python train.py --num_hidden_layers=15 --hidden_size=384 --num_attention_heads=3 --num_key_value_heads=1 --head_dim=128 --intermediate_size=1024 --vocab_size=2048 --hidden_act="swiglu" --norm="rmsnorm" --norm_place="pre" --norm_eps=1e-05 --positions="rope" --rope_theta=10000.0 --rope_fraction=1.0 --qk_norm=false --attn_scale=0.0884 --bias="qkv" --tie_word_embeddings=true --parallel_block=false --init="trunc" --init_std_qkv=0.0322 --init_std_o=0.0322 --init_std_up=0.0322 --init_std_down=0.0 --optimizer="muon_variant" --learning_rate=0.0106 --lr_mult_o=0.98 --beta1=0.95 --lr_head=0.01 --max_grad_norm=2.0 --warmup_steps=200 --schedule="wsd" --decay_fraction=0.625 --decay_shape="cos" --final_lr_fraction=0.05 --batch_tokens=131072 --max_seq_len=1024 --doc_mask=true --train_tokens=696900000 --max_steps=5317 --dataset="wikipedia_en"
MLP neurons of a small language model. Each row is named by its layer, matrix (gate and up: input weights; down: output weights) and neuron, and shows model dimensions 176-239. Each number is 128 + 32 x the weight over its row's rms, rounded and kept within 0 to 255. A neuron's up and down rows have the sign that makes its largest values positive.
After each neuron's rows, "fires in" lists the words (lower case) most often at its 100 highest values on Wikipedia text that the model never trained on.

L4.gate966 [107 115 150 163 112 142 143 139 116 166 125 151 180 118 157 116 119 119 137 121  55  89 123 122 144 129 117  53  89 189  97 157 186 108  94 127  94 144 180 212 182 154 163 173  37 160 129 145 116  77 109 127 110 134 119 113  91 118 103 150 158 103 122  86]
L4.up966 [148 163 136 147 127 135 152 168 137 119  90 120 135 160 133 157 110 120 138 171 171 110  70 113 148  62 175 119 158  71 100 115 130 112  72 172 137 144 104 150 153  88 134 114 188 134 130 175 138 107 128  93 130 140  80 147 144 109 142 144 169  57  84 159]
L4.down966 [159 113 185 118 139 156 100 121 133 150 124 138 133 105 131  91 192 172  98 102  66  98 123  95 113 187 104 164  91 160 141 132 114 131 127  87 116 156 133 124 127 173 185 199 118 138 140 107  84 106 134 147 125 145  96  78 105 123  94 133  80  88 113 116]
fires in: "1", "2", "14", "15"

L5.gate90 [181 106 124 158  87  84 163 122 117 146 175 190 128 155 149 121 100 150 161 149  94 122 111 133 165  77 135  97 114 116 159 164 142 140 115 114  69 134 114 150 149 139 128 142 141 146 109 152  36 114 139 139 128 137 172 142 161 119 138  94 112  96 162 142]
L5.up90 [132 113 118  95 130 126 115 166 190 143 126 154 110 132  92  57  95 137 175 110 137 102  51  97 125 153  95 139 122 149 136 141 152 122 122 117  86 186 159 117  74 164 154 169  97 105 119  79  96 178  82  86 110 136  73 114 152 156 157 123 150  68 120 182]
L5.down90 [124  95  94  76 158 104 114 101 189 117 117 102 126 137 102 162 164 156  88 167 158 115 119 112  83 112 158 194 125 171 199 128 157  80 138  82 184 100  71 190 119 126 192  81 133 131 138 135 146  73 100 127 100 163  84 136  73 177 112 106 113  74 105 124]
fires in: "most", "eight", "seven", "significantly"

L5.gate868 [135  98 159 152 105 125 136  76 121 179  96  82 128  89 157 143  82 157 118 207 110 149 124 170 117 108 156 109 124 119 128 137 141 129 184 130 147  62 134 152  81 113 112  75 130 121 119  92 169 168  80 130 124 117 118 101 127 105 105 119 140 156  95 121]
L5.up868 [ 76 161 139 142 163  89 141  85 153 140 120 115 143 112 114 106 136 176 108 126 134 116 198 103 102  85 109  92 150 163 133 176 174 136 128  66 114 122  83 136 120 156 111 171  84 142 169 132 115 121 167 144 127 116 125 112 120  84 149 151  67 159 119 152]
L5.down868 [163 116  99  83 139 135 130 189  77 118 158 153 132 182 115 124 113  66 145  58 183 111 134 120 188 127  67 144 123 123 123 171  75 128 137 146 193 131 116 109  43 126  90 136  90 150 102  95  73  81 136 121 118 135 179 110 139 141 195  93 112 171 114 166]
fires in: "with", "in", "on", "for", "to", "such"

L9.gate889 [ 95 156 188 137  91 114 108 120 155 143 138  84 138 147 145 134 104 151 133  48 155  95 192 126 193 122 154 106 125 184 170  78 154 154 152 103 103 148 117 115  70 107 109 150 104  71 184  98 113 193 120  80 133  92 125 119 205  76 149 172 151  97 131  66]
L9.up889 [148 183 137 147 114 194 129 134 114 164  99 163 137  89  96  77  89  63 125 158 155 116  97 102 118  90  91 124  76  90 148 101 125  86 125 140 106 120 100 143 136 115 130 132 168 153  93 160 185 102 116 165 132 117  90 112 136 109  90 120 130 154 126  83]
L9.down889 [101 112 156  84 152 119 105 187 131 100 155 164  86 136 120 124 109 148  99 160 148 187 117 104 127 164 152 112 165 108 118 186 121 108  69 189  72 170 169 136 129  98  61  95 138 122 172 105 137 116 104 114  78 136 160 112 116 141 106 113 140 128 155 204]
fires in: "his", "a", "s", "by", "beijing", "of"

L7.gate831 [136 121  93 128  80  89 119 127 149 124 134 151 156 146 133 125  78 132 117 203  73 105 114 145  98 115 122 119 161 125 112 119  80 157 115 143 132 124  99  91  97 101 140 174  77  82 128 114 137  93  92 129 167  98  82 125 118 127  51 129 136  77  99  96]
L7.up831 [127 175 136 191 152 153 106 120 169 187 113 199  99  85 112 137 121 128 111 132 161 139 165 185 154 158 100 168  96  89 160 160 162 139 104 149 100 144 155 129 105  87 163 178  81 129 153 144 121 100 128 141  65  94  94 137 149 101 128 100 189  90 111 159]
L7.down831 [136  95 117 113 185 149  92 192 119 122 130 109 107  96 125 122 157 134 154  55 160  80 103 144 114 237  90  95 108 124 169 205 110 122 104 127 116 138 129 156 146  98 133 103 170 101  66 179  96  67 160 111 127 153 190 119 189 100 160 151 138 188 195 151]
fires in: "of", "silver"

L9.gate685 [135 127 137 161 164 208 161 121  63 161  75 111  77 133  29  75 136  77 112 113 110 130 122 121 147  59 136 116 147 181 130 157  67 152 108 176 127 141 150 116 135 105 112 117 198 116 145 171 108 158 124 126  84 121 137  90 139 139  76  91  95 124 122 101]
L9.up685 [ 97  95 137 126 134 117  98 102 104 199 134 185 155 170 141 122 126  76 137 116 114 147 133 136 133 114 159 111 111 103 146 132 170 130  79 128 133 150  63 119 152 126 146 141 236 121 112 138 162 170 102 112 156 125  82  81  85 106 129 120  89 117  97 104]
L9.down685 [120 139 150 197 130 142 104 183  87 151 142 139 122 134 100 173 132 138 134 116 122 134 114 157 138  84 101 140 177 120 112  69 105 126  83 131 121 138 130 123 167 142 135 136 130 151 178 117 149 164 146 126 145 178 150 100 122 145 127 115 110 172 124 127]
fires in: "to", "top", "too"

L3.gate356 [ 97 165 166 132 115 151 244  82 104 123 141 117  85 125 174 116 193 104 151 136 113 134  93 148  86 124 103 125 122 100 152 162 162 145 156 129 101 156 127 116 118 104 131 109 149 142 121 142 121 133 103 126 156 117 137 115 146 155 133 157 153 145 115 129]
L3.up356 [144 141  99  90 145 136 134 114  79 155 113  96 118  89  60 121 157 171 172 133 103 119 157 143 124 107 124 114 112 183  87 141 137 135 148 102 126 135 139 102  84  38 117 124 119 130 166 170 137 151  89 153  74 123 110 121 150 158  62 155 140 112 137 133]
L3.down356 [159  74 122  89 108 156 118  88  50 135 154 147 145  67 111 146  80 138 103 148 156  86 120 157 112 182 143 164 107 127 100 116  86 129 162 154 157  80  98 184  89 115  77  92 128 145 140  83 172 160  97 118  90 177  99 177 112  95 176 123 163  88 143 132]
fires in: "there", "athletic", "gold", "most", "ajax", "ozone"

L3.gate788 [103 128 117 163  98 163 171  84  76 136 114 156 105 167 153 138 175 120 171 100 112 169 120  76 124  98 108 138 144 144  90 136 125 122 117 101 132 155 160  70 180 140 195 141 103 140  89 158 149 138 127 107 126 178 143 110 163 164 133 136 111 136 106 130]
L3.up788 [122 115 123 103  71 132 135 155  50 163 109 131 102 167 226 132 102 135 128 226 132  93 106  97  68 120 174 200 124 140 150 160 119 110  92 132 162 146  98  97 117 109 103 107 150  60 228 187 123 173 129 150 154 132 131 139 134  62 147 133 120  80 138  67]
L3.down788 [109  81 127  93 108  89 157 121 191 106 123 199 144 140 179 145 145 113 129 129 139 143  99 138 165 136 105 208 153 102 135 102  88 120 114 154 111 183 148 134  89 117 156 100 132 102 125 113  76  85 136 111  79 132 182 148 138 116 149 147 182  91 218 151]
fires in: "known", "good", "notable", "noted", "significantly", "significant"

L4.gate398 [156 135 104 188 122 143  64  94 206 137 141 156 139 148 168 145 125 109 144 143  79  85 171 123 111 138 128 130 111 124 127  98 126 121  99  47 121 154  96 100 130 126  65  88 101  86 122  58 119 173 177 131 102 108 219  81 121 143 116 101 110  88 168 126]
L4.up398 [197 122 131 143 134 110 177 129 159 109 200 149 185 110  99 153 186 162 160 181  74 151  85 115 150 109  95 107 111 168 130 134 196 127  96 130 143  81 126 149 152 110 136 151  82 123 140 123 104 133 205  74  89  90  96 164  92 188 134 149  38 135 186 149]
L4.down398 [109 112 129 106 112 188  87  92 104  57 115  65  73 131 127 118 143 128 170 166 194 178 132 188 105 113  88 118  96  68 181 150 142  83 149 109 135 132 121  77  88  87 156 137 124 130 112 128 125  93 148 130  96 132 124 168 116 110  49 159 144 163 122  86]
fires in: "as", "than", "mexico", "however", "earlier"

L9.gate317 [122 157 140 118 118  66 143 103 145  77 104 123  64 135 103 148  91 135 152 158 129 154 167 157 133 126 139 112 123 149 168 154 131  97 127 148 129 143 109  95  93  59  94 101 125 166 118 113 111 167 180 139  86 105 132 135 134 119 133 139  70 165  93 146]
L9.up317 [119 138  40  91 106 158 145 120 107  77  64  94 105 147  56 123 105 112 108 100  28 116 178 103  85 167 157 116 107 115 121 109 129  98 105 153 162 133  67 112 140 111  75  52 117 176 112 130 137 135 117 110 100 105 135 111 123 133 110 118  74 178  94 124]
L9.down317 [133 180 242 111  75 128  93 121  96 165 132 139 114 123 110 103 135  85 143 133 114 112 139 120  97 115 100 177  77 100 126 159 162  72 173 132 169 139 126 136 210 123 154 131 127 108 117  98 144 172  72 148 162 144 204 130 105 145 133 144 124 141  87 103]
fires in: "in", "by", "from", "before", "at"

L3.gate945 [ 99  86 149 127 105 146 193 134 166 169  72 158 138 119 122 164 109 117  78 124 210 179 187 131 172 145 166 107 138 125 114 150 229 134 160 142 168 201 141 109 165 147 131 153 136 105 167 128 129 168 143 128  94 170 130 137 136 128 148 116 135 130 118 129]
L3.up945 [122  99 173 126 149 174 180 185 205 156 130  92 118 187 138 140  98 122  78 146 142  79  96 112 108  96 142  67  86 127 152 176 142 111 152 172  88 163  97 101 135 162 119 140  90 112  75 197 124 140 104 184 118 169  93 145 130 150  94 197 129 158  94 172]
L3.down945 [106 136 144 129 130  97 150 106 141 132  84 166  95 130  96  84 110 127 131 150 136 124 159 124 151 210 142 160 111 194 161 103 153 130 158  74 131  98 154 142  99 164 172 137 137  86 153  89  91 118  85 143  70 247 130  87 155 124 132  89 152 118  92 135]
fires in: "4", "2004", "pilot", "1984"

L2.gate695 [140 166 122 164 136 190 117  80 148 141 118 126  87 119 125 117 141 107 139 139 169 166 155  75 104 180 114 140 119 145 124 142 158 139 110 115 125 116 129 161 105  90 112 127 161 190 144  96 146 145 139 173 110  88 183 108 157 167 138 163 120 170 104 155]
L2.up695 [179 117  82 132  47 133  66  46 115  43 145 140 118 136  88 184 167 117 158 110 180 107 184 135 138 151  64 162 110 150  73 176 130 130 162 166 155 139 135 153  96 100 139 153 116 143  99 123 127 134 127 159 116 141 159 110 142 128  84 146 116 148  82 115]
L2.down695 [162  99 128 129  98 135  90 112 151  89  93 190 131 133 186 153 163 123 117 107  77 129 142 129 120  46  79 141 180 139 149 120 179 129  92 124 171 155 180 119 114 109 118 130  41 128 123 112 135 126 132 111 106 129  84 189 152 112 137 162 105 126 129 130]
fires in: "than", "more", "recently", "recent", "rosie", "most"

L9.gate612 [ 96 138 125  68 140  94 129  61  99 135  63  94 129 151 155 172 157 142 135 149  63 126 125 179  91 146 125 141 105 166 156 176 158 145 121 130 152 152 125  70  89 192 106 132 139 135 118 146 152 127 126 167 139 145 140 128 162 174 106 167 132 117 139 164]
L9.up612 [ 64 150  93 103 108  99 109 172 134 126 111 119 117 107 130 127  77 123 141 115 119 137 141 143  96 124 167 153 162  99 134 152 127  50  93  83 154 170 116 109 118 153 136 189 114 204 138  98 140 113 175 143 125 153 188  95 159 138 112  93  98 171  77 163]
L9.down612 [158 142 139 156 108 124 144  78 160 146 116  83 107 102 157 127  77 130 233 162 139 114  93 111 121 136 129 120 144 127 125 100 138 100  86 195 119 107 106  86 122 118 101 119 169 143  84 167 148 153 121 142  91 152 125 132  85 142 164 158 116 101 163 127]
fires in: "on", "since"

L10.gate739 [144 137 148 131  59  65 142  99 122 150 110 100 125 143 119 165 163  49 119 153 113 148 121 161  86 115 171 142 118 141  73 115 168  40  92 144  92 147  66  99 113  91 104 147  62 137 140 126  69 177 156 132 145 109 117 145 146  64  59 145 124 108 139 109]
L10.up739 [ 87 114  98 143  71 148 136 113 102 121  70 143 130 167 118 112 138 147 124  83  97 118 170 105 144 133 142 118  99  58 145 162 161 133 101 138 152 165  68 150 120 113  73  68  91 137 153 145 122 104 161 147 112  74 152 159 121 129 117 126 127 106  93 127]
L10.down739 [106 115 183 113 127 110 186  77 118 168 162 132 147  91 146  81 121  89 125 101 100 218 166 111 135 127 149 141 126  72 134 153 185 134 175 134 110 159  85 130 169 165 172 133  69  89 132 140  85 135 122 127  99 103  90 112 106 148 146 139 120  84 130 145]
fires in: "was", "from", "on", "until", "in"

L4.gate179 [137 101 117 116 189 145 145  92 137 108 111 102 181 119 161  72 136 157  51 165 101 126 145 141 113 125  92 165 118 105  95 157 155 118 138 164 103 134  74 125  74  60 198 211  42 121 114  87 118 141 112 148 136  88 131 162 133  89 102 133 148 178 195 155]
L4.up179 [158  87 170 141 136  91 111 136 112  98  91  97 134 128 124 130 130 112 147 164 106 127 138 108 137 124 153  97 106  68  78 117  43 159  95 203 172 150 131 120  97 122 123 186  94 114 102  65 139 200 110 124  36 156 178 182 134 113  79 114 126 117 223 147]
L4.down179 [ 98 181 116 109 156 176  92  95 130 116 117 172  46  60 124 161 122  87 163  61  94 126 132 153 205 129  97  93 115  73 148  69 162 138 119 125  78  77 144 120  91 121 112  71 127 160 140 153 168 161 111 127 159 194 217  96 108 116 115 140  99 166  54 126]
fires in: "new", "3rd", "network"

L7.gate478 [153 119 155 124 128 174 128 136 126 154 101 124 139 146 161 131  94 144  94 164 118  99 125 118 150 143 111  93 171 110 150  89 202  98 151 144 131 147  95  81 131 106 115  53 138 138 148 158 142 127 134 113  96 133 107  69 154 110 160 112 144  93 143 145]
L7.up478 [133 127 103 105 129  99 131 130 145 130 144 121 142 127  89  81 111 120 109 153 126  97 118 130 219 132 141  81 116 160 139 147 158 129 120  86 118 184 125 142 140 142 189  74 193 139 117 133 114 163 125  92 147  88 131 153 108  99 114 178 165 149 138 136]
L7.down478 [184  94 145 124 120 118 119 170 172  95 133 128  97 171 156 102 106 120 123  97 114 117  98 138 123 104 136 148 121 121  88 139 117 126 121 127 144 157  94 127 140 214 109 143 121  80 144 124 155  96 172  71 122  98 173 176 107 111 126 108  97 130 154 155]
fires in: "world", "international", "other", "national", "brazil"

L2.gate731 [133 113 151 174 139  82 101 130 132 123 131 119 166 120 112 124 142 138  99 141 116 224  77 151 159  95 110 148 136 108  83 155 111 145 164 163 170 137 109 100 123 119 157 189  62 163 109  80 124 149 111 106 161 139 147 115  50  92 128  98 130 120  94 117]
L2.up731 [141 188 145 162 135 134 141 123  87 128  98 156 160 120 125 148 192 109 128 136 130 141 124 125 129 120 152  97 131 126 125 124  47 155  72 125 148 135  98 128 115 110  87 138 146  58 113 157 153 156 120 129 149 205 177 150 117  80 103 111 195 123  86 150]
L2.down731 [191 110 162 147 121 150  97 129 109 112 101 134 136 109 137  90 166  85  91 113  92 162  79 114 130 121 144 113 142 112  86 120 100 135 149 123 128 115 104 152 135 144 151 167  94  91 120 153 155 124 118 106 155 113 142 139 126  93  79 182 130 143 146 122]
fires in: "new", "conference"

L10.gate108 [131 186 127 158 139 115 176 114 113 145 165 137 167 101 116 155 160 142  84 133 128  93 168 166 202 140 152 155 120  87 107 198  71 136 125 134 107  87 102 135 117 106 139 118 172 142 169  56 121  63 124 154 109 135 145 165 129 130 104 131 103  91 134 183]
L10.up108 [143 151 128 160 105  87  92 132 155 149 117  92 109 113 113  31 123  89 110 151 114  95 127 132 120 145 152 125  97 143 122 146 150 106 126  63  83 134 150 129 115 112 144 166 130 117  88 104 116 130  96 131 158 114 109 110 117 172 106 116 103 136 190  94]
L10.down108 [ 71 147 119  57 139  91 130  61 102 121 138 161 155  95  74 126 139 132 122 128 130 123  82 112  61 149 113 134  79 133 170 122 105  73 139 169  87 123  94 136 122 111 150 224 137 170 187 160 106 144  74 137 141 198 147 149 111 130 160 131 133 113 129  85]
fires in: "as", "of", "for", "first"

L12.gate442 [156 135 151 226 138 130 148 135  99 162 132  83 104 164 119 169  93 101  89 130 142 137 140  77 143  83 101 155  62 126  70 121 225 130 141 121 130 113 138 154 128 118 128  92 133 138  55 128 142  82 108 106  50 146  81 123 115 111 123 166 173 160 156 159]
L12.up442 [113 152 110 124 120 102 161  71 109  80 131 142  98  86 146 154 116 156 170 148 130 161 198 128 180 110 116 110 133 155  90 115 199 117 100 164 103 108 140 106 116 122 134  88  95  94 148 128 174  99 110  94 106 126  96 121 167 138 127 102 117 169  98  97]
L12.down442 [124 142 118  97 144 139   6 125 136 128 100 115  98 128 105 163 154 135 134 171 153 164 101 168 129 133 109 105 131 112 133 126 121 103 152 161 131 147 149 149 101 117  95 115 145 178 110 142 151 184  90 147 106 142 105 159 161 125 141 132 166 123 176 136]
fires in: "with", "of", "to", "by", "for"

L3.gate631 [145 144 148 151 127 146 160 143  63 100 105 149 132 115  69  93 128 182 138 171  92 144 105 135 123  88 167 171 166 121  67 131 137 132 130 121  89 143 156 161 105  86 127 145  93 114 136 123  86 126 111 132 140  90 139 120 164  95 100  94 186 147 138 103]
L3.up631 [129  96 129  93 159 122 130 149 148 166  91 108 131  89 116  96 112  59  97  71  77 158 154  87 153  99  98  67 128  76 115 128  55 160  63 142 143 147 131 131 129 110 157 181  75  91 111 159 145 131 143 129  96 103 147 132 103 139 139 150 173  97 147 117]
L3.down631 [163 111 126 124 121 143 130 116  96  95 134 139 126 121 178 142  98 151 140 120 105 141 128 106 156 177 169 152 157 126 168  72 103  54  96 101 133  84 120 100 165 139  96 147 111 130  84 125 130 108 123  43 111 171 181 110 102  87 129 117 152 105 111  87]
fires in: "took", "chinese", "take", "new", "followed", "taken"

L2.gate1001 [165  69 162  99  92  91  47 115 151 105 133 115 131 140 126  80  98 125  71 127 154 120 130 140 148 118  77 133 112 129 133 138 117 195 111 168 168 119 100 133 152  67 149 143 126 149 138 126  88 114 142 165 165 111 151 136 176 148 158 167 160 128 134 127]
L2.up1001 [201 126 127  84  74 161 140 154 154 156 122 176  96 116 146  91 111 114 119 126 190 151 147  71 117 152 143 128  83 211 109 100 143 187 150 117  86 223 116 146 117 109 146 189  37 168  97 169  71 173  87 124 198 110 122  86  77 115 134 144 165 196 129 172]
L2.down1001 [106 118  91 115 131  96 163 112  92 140 129 182 150 114  87 144 162 122  94 157  89 197 105  79 161 154  69 110 159 132 128 112 178 123  98 100 126 200 167 124 122 158 143 184  94  89 141 116 132 161 132 139 141 153  60 144  90 167 143 120 118 143 104 165]
fires in: "more", "most", "sequence"

L5.gate941 [159 158 149 152 158 119 126 129 118 119 137 168  86 146 173 125 121 120  93 156 113 122 127 117 100 151  71  86 119 108 132 186 105 115 107  82  76 110 116 146  96 135 168 163 105 118 192  84 116 194 150 180 122 111 140 123 103  86  91 110 128 116 160 111]
L5.up941 [ 52 140  87 151 108 132  80 154 167 174 150 171 121 146 161 110  96 121  61 170 132 137 133 115 192 122  98 125 110 140  79 183 154 144 100  97  83 132  92 175 102 115 163 122 112 123  85 205  53 149 102 132 115 137 116 123 149 138 125 105 126  96 188 123]
L5.down941 [130  75 138 163 159 195 200 112 190 124 120  95 141 161 122 133 151 135 144 145 126 147 140 150 103 140 143 178 143 163 146 114 123 165 156 115 153 130 150 130 110 115 141 130 118 124 105  76 163 113 134  70 114 111 169 122 129 126 113 129 144 116 109 134]
fires in: "of", "anti"

L3.gate395 [116 104 129 113  87 173  76 144 128 119  94 139 175 127 151 117 218 155 110 191  85 129 195 114 142 117 145 160 153 125 155 164 113 142 121 109  36 150 146 131 138 110 111 110 119 174  65 187  94 150 160 219  88  94 106  99 149  74 170 151 111  80 142 139]
L3.up395 [124 102  53 146 144  99 146 114 164 108  66 154 126 112 147  95  97 150 132 170 126 138  96 154  84  78 155 106  60  72 128 132 139 100 150 157 110 138 139 117 123 129 115 112 128 174 128 137 128 136  87  92 104 109 140 108 132 104 119  59 107 153  39 117]
L3.down395 [115 175 132  77 156 153  90 148 111 197  99 133 136 138 147 140 141 141 184 164 175 133 138 103 106  98 148 155  86 106 138  93 124 102 103 112 140 148 106 107 147 116 107 150 170 154  91 132 123 112 141 149 108 144 116 167 115 207 111  61 108 177  76 124]
fires in: "million", "000", "music", "construction", "track", "population"

L9.gate363 [137 176 130 109 129 149 120 116 109  99 112 177 103 178  63 131 118 132 173 140 140 124 117 139 119 168  89 130 177 149 121  93 175  67 156 121 114 103 103 140 111 118  23 121 160  97 125 100 124 152 106  52 123  86 199 123 110 119 120 125 164  99 150 126]
L9.up363 [ 98 137 132 153 144  96 102 136 140 100 136 205 152 121 188  82 117  47 142  94  69 100 131 185 126 158 171 149 147  93 106 132 138 109 121 181 147 158 110 144 101  79  91 143 152 126 152 114 125 172  93 136 167 185 177 103 164 139 135  95 110  90  83  74]
L9.down363 [130 117 144 134 125 135  74 108 129  80 115 222  76 111 172 157 150 100 120 107 142 164 160 181 116 144  65  82 165 167 180 147 139 112 197 140 117 109 128 149 104 121 117 112 156 154 138  84 157 144 106  61 185 134 163  83 147 111 170  87 171  56 146 130]
fires in: "to", "tournament", "top", "from", "tower"

L9.gate547 [114 114 139 136 117  70 178 136 174 144  65 129 110 118 146 174  79 165 150 111 125 151 121 114 159  96 111 112 140 169 175 109 168 154 118 178  89 154  62 109 196 122 119 142 159 118 117 143 179 168 130 131 147 192 130 149 186 157 109 154 127  93 112 140]
L9.up547 [134 142 135 125  68 110 128 107 138 143 130 141 160 114 192 129 109 112 149 121 128 125 103 128 190 162 166 103 150 210 158 144  44 159 117 165 199 105 100 122 131 182 166 121 173 109 130 119 166 125  96 110  73 169 124 141 165  97 130 130 155 136 119  86]
L9.down547 [110 118 132  94 133 106 154 117 100  90 134 105 172 139  92 122 108 139 148  91 180 121 142 150 155 126 135 169 165  85  53 144 126 173 120  91  84 131  92  98 130 136  34 124 162 109 150 154 165  92 109 150 172 181 126 158  87 178  91 139 140  72 196 110]
fires in: "as", "appointed", "the", "elected", "named", "of"

L5.gate100 [130  61 156 132 121 137 166 120  88 147 109  77 174 140  89 167 129 111 105 203 109 108 149  88  70 135 150 180 122  85 122 124 162 111 128  84 130 108  99 134 102 161 101 169 131 110 136 137  94 116 150 116 177 100 102 101 134  96  80 124 162 112 124 178]
L5.up100 [154 137 119 133 113 156 105 129  90 124 145 153 197 112 101 121 133 132 128  72 102 152 136 134 141 122 186  96  87 154 139 142 141 109 134 117 100 200 152 121 127 102 153 113  81 128 120 115 184 167 123  64 104 107 143 152 107 163 118  41 131 106 121 123]
L5.down100 [ 70 144 139 143 101 105 172 135 127  88  63 112  81 212  95  80 129 144 144 125 156 178 139 117  97 156 112 181 130 137  87 106  89 112 104 148 102 147 159 115  94 128 110 180 140 130 129 128 126  81 126 117 121 183 132  83 129 118  92 142 116  89 148 151]
fires in: "made", "took", "gave", "began", "received", "taken"

L7.gate263 [ 97 157 185 195 147  92 200 115  75 109 159 105 124 120 164 132 105 155 121 117  96 156 170  88  81 146 129 126 146 166 111 174  65 110 146 179 131 135 182 140  84 107  99  64 127 133 100 139  68 117  95 155 161 119 138 109 135  89  78  93 190  77 145 162]
L7.up263 [151 198 136 170  57  93 170 129 160 139 190 149 155 111 163 192  93 170 139  91 109 191 108 125 156 128 107 128 108 154 104 165 127 168  86 178 137 106 174 135 108 193  98  99 140 127  67 101 105 127 110 152 129  72 126 130 103 162  98 126 126  91 132 124]
L7.down263 [156 130 107 116 163 146 155 157 102 167 176 127 112 142 150 156 136 153 137 153 145  97  76 125 143  93 140 111 150 176  98 180 148 147 180 126 126  86 170 125 130 127 182 163 120 113 123 134  32 112 120 108 116  84 134 105 120 151 120 140 111 111  79 124]
fires in: "to", "of", "despite", "with", "after"

L9.gate177 [138 150  97 147 145 104 125 173 120 103 127 105 137 116 125 184 138 148  43 166  82 168 157 118 143 105 187 145 122 165 124 137 128 150 191 135 127 169 166 136 174 121 152  87 143 105  96 173 159  59  90 136 163 163 126 104 164  99 148  99 186 106 106 159]
L9.up177 [114 109 160 130 137 131  91 132 164 126 105 145 129  64 142 132 119 128 126 110  80 119 146 142 169 145 183 125  71  79 153 150 109 136 153 152 142 155 102 142 114 114 138 128 173  86  66 131 120 113 125 178  89 117 152 102 122  89 111  70 171 106 152 138]
L9.down177 [ 67 151 137 129 119  84  93 122  78 124 169 127 125 105 138 189 104  92 169 135 124  94 154  89 143  52 132 122 163 154  72 146 133 141  97 140  59 118  91 171  76 115  77 172  87 131 129 122  48 134 125 140 138 143 151 130 100 160 180 136 152 120 128 164]
fires in: "to", "considered", "of", "as"

L9.gate1010 [124 148  98 137 107 132 156 189 151 181 141 144 179 149 124 157  88  90 190 113  71 103 166  87 140 182 200 101  71 123 194 142 111  82 102 106 156 103 114 167 145 151 123 124 115 129 134 127 129 109 114 151 108 168 107 152 190 153 112 120 133 115 113  74]
L9.up1010 [167 167  95 153 104 105 101 132 155 170  85  88 162 103 129  94 153 117 135  98 177 138 150 229 100 123 166 144 135 125 136  74 103 117 114  95 155  61 180 149  85 108 148 124 113 158  73 172  80  96 129 148 150 116 105 139 164  66  75  76 139 134  98 135]
L9.down1010 [136 188 138 129  87 147 142 202 137 118  99 108 160 126 164 159 116  97 138 141 142 114 151 173 109 143 115 141 108  98 103 147 128 139 119 136 122 146 144  98 167  83 185 173 145 119 106 186 166 140 121 109 147 191 154 114 101 118 155 138 148 152 138  96]
fires in: "is", "are", "scattered", "set", "variety"

L4.gate369 [177 149 116 175 156  93 133 108 157  82 119 161 109  72 152 150 103 135 130 213  72 216 101 166  91 152  98 116  75 117  72 145  58  88 129 195 108 149  72 129 175 122 141 115 160 148  97  84  63  85 132 113 131 166 158 141 130 138 145 178 163 147 128 164]
L4.up369 [113 136  68 133 165 121 100 131  92 134  54 101 129 131 111 153 152 121  69 149 138 148 124 131 142 175 128 127 138 127 115 187 162  83  82 127  97 141  93  76 140 132 132  98 157 131 149 150  80 143  86 145 138 125 113  93  94 181 182  62 106 111 148 134]
L4.down369 [123 170 164 151 134 137 134 135 128 110 218 127 114 154 156 138 100 125 143 116 148 136 144 130 101 102 105 131 105  97  94 125 122 145 161 109 137  98 156 160 108 109 111  80 135 118  66 116 146 150 129 140 152 162 155 109 115  68  46 134 106 157 116 197]
fires in: "during", "between", "around", "of"

L9.gate731 [119 137 159 145 177 213 102 134  80 160 109   6 130 142  97 131  90 153  67 133 175 105 121 132 126 165 100 118  79 167 118 145 118 169 129  95 105 107 102 121 146 138 103 147 152 108  81 173 112 145 129 155 104 206 115 149 107 152 168 191 147 135  92 148]
L9.up731 [148 199  98 136 129 155 100 148 123 121 194 106 158  97 148 122 138  82 107 103 105 189 185  84 136 101 103  54 151 120 138 100 161 164  98 142 123 131 203  61 138 136  98  82  77 149  97 152 123 167 154 148 131 156 142 135 122 130 116 131 116 168 103  86]
L9.down731 [115  96 146 158 117  64 140 148 209 174 118 111 101 114 150 165 143 144 145 124 113 167 151 113 112 122 127 110 180 110 122 156 129 137 126 108 104 146 124 229 120 141  85 128  69 162  97  95 186 124 167 191  37 121 134  95 148  93  72 119  53  76 123 109]
fires in: "for", "beijing", "story"

L12.gate429 [119 104 140 129 145 116 125 122 170 131 103 107 122  71 136  68 101  97 154 134 111 124 166  86 150 144 107 168  92  74 130 105 102 100 118 137 102 149 113 137 146 110 130  99 112 109 141 130 156  88 180 106 152 138 106  95 168 119  89 187  98 136 154  43]
L12.up429 [124 120  81 151 129 147 117 107 173 153 109 142  72  77 126 117  92 198 159 187  85 120 180 107  99  67  74 113 129 137 149  97 137 112 166 115  83 139 169 157 144  99 159 139 152  71 101 163 121 101 174 145 104 173 163 105 186 101 134 132 103 124 117  48]
L12.down429 [152 176 123 137 203 150 146 108 176  72 164 145 127 130 108  80 114 103 102 134 102 145  97 156 156 132 137 101 155 141  89 118 122  58 116 189 146 142 151 174 154  80 109 131 175 133 110  90 131 122  76 173 122 100  88 157  82 171 170 110  92 181  92 134]
fires in: "has", "is", "of", "s"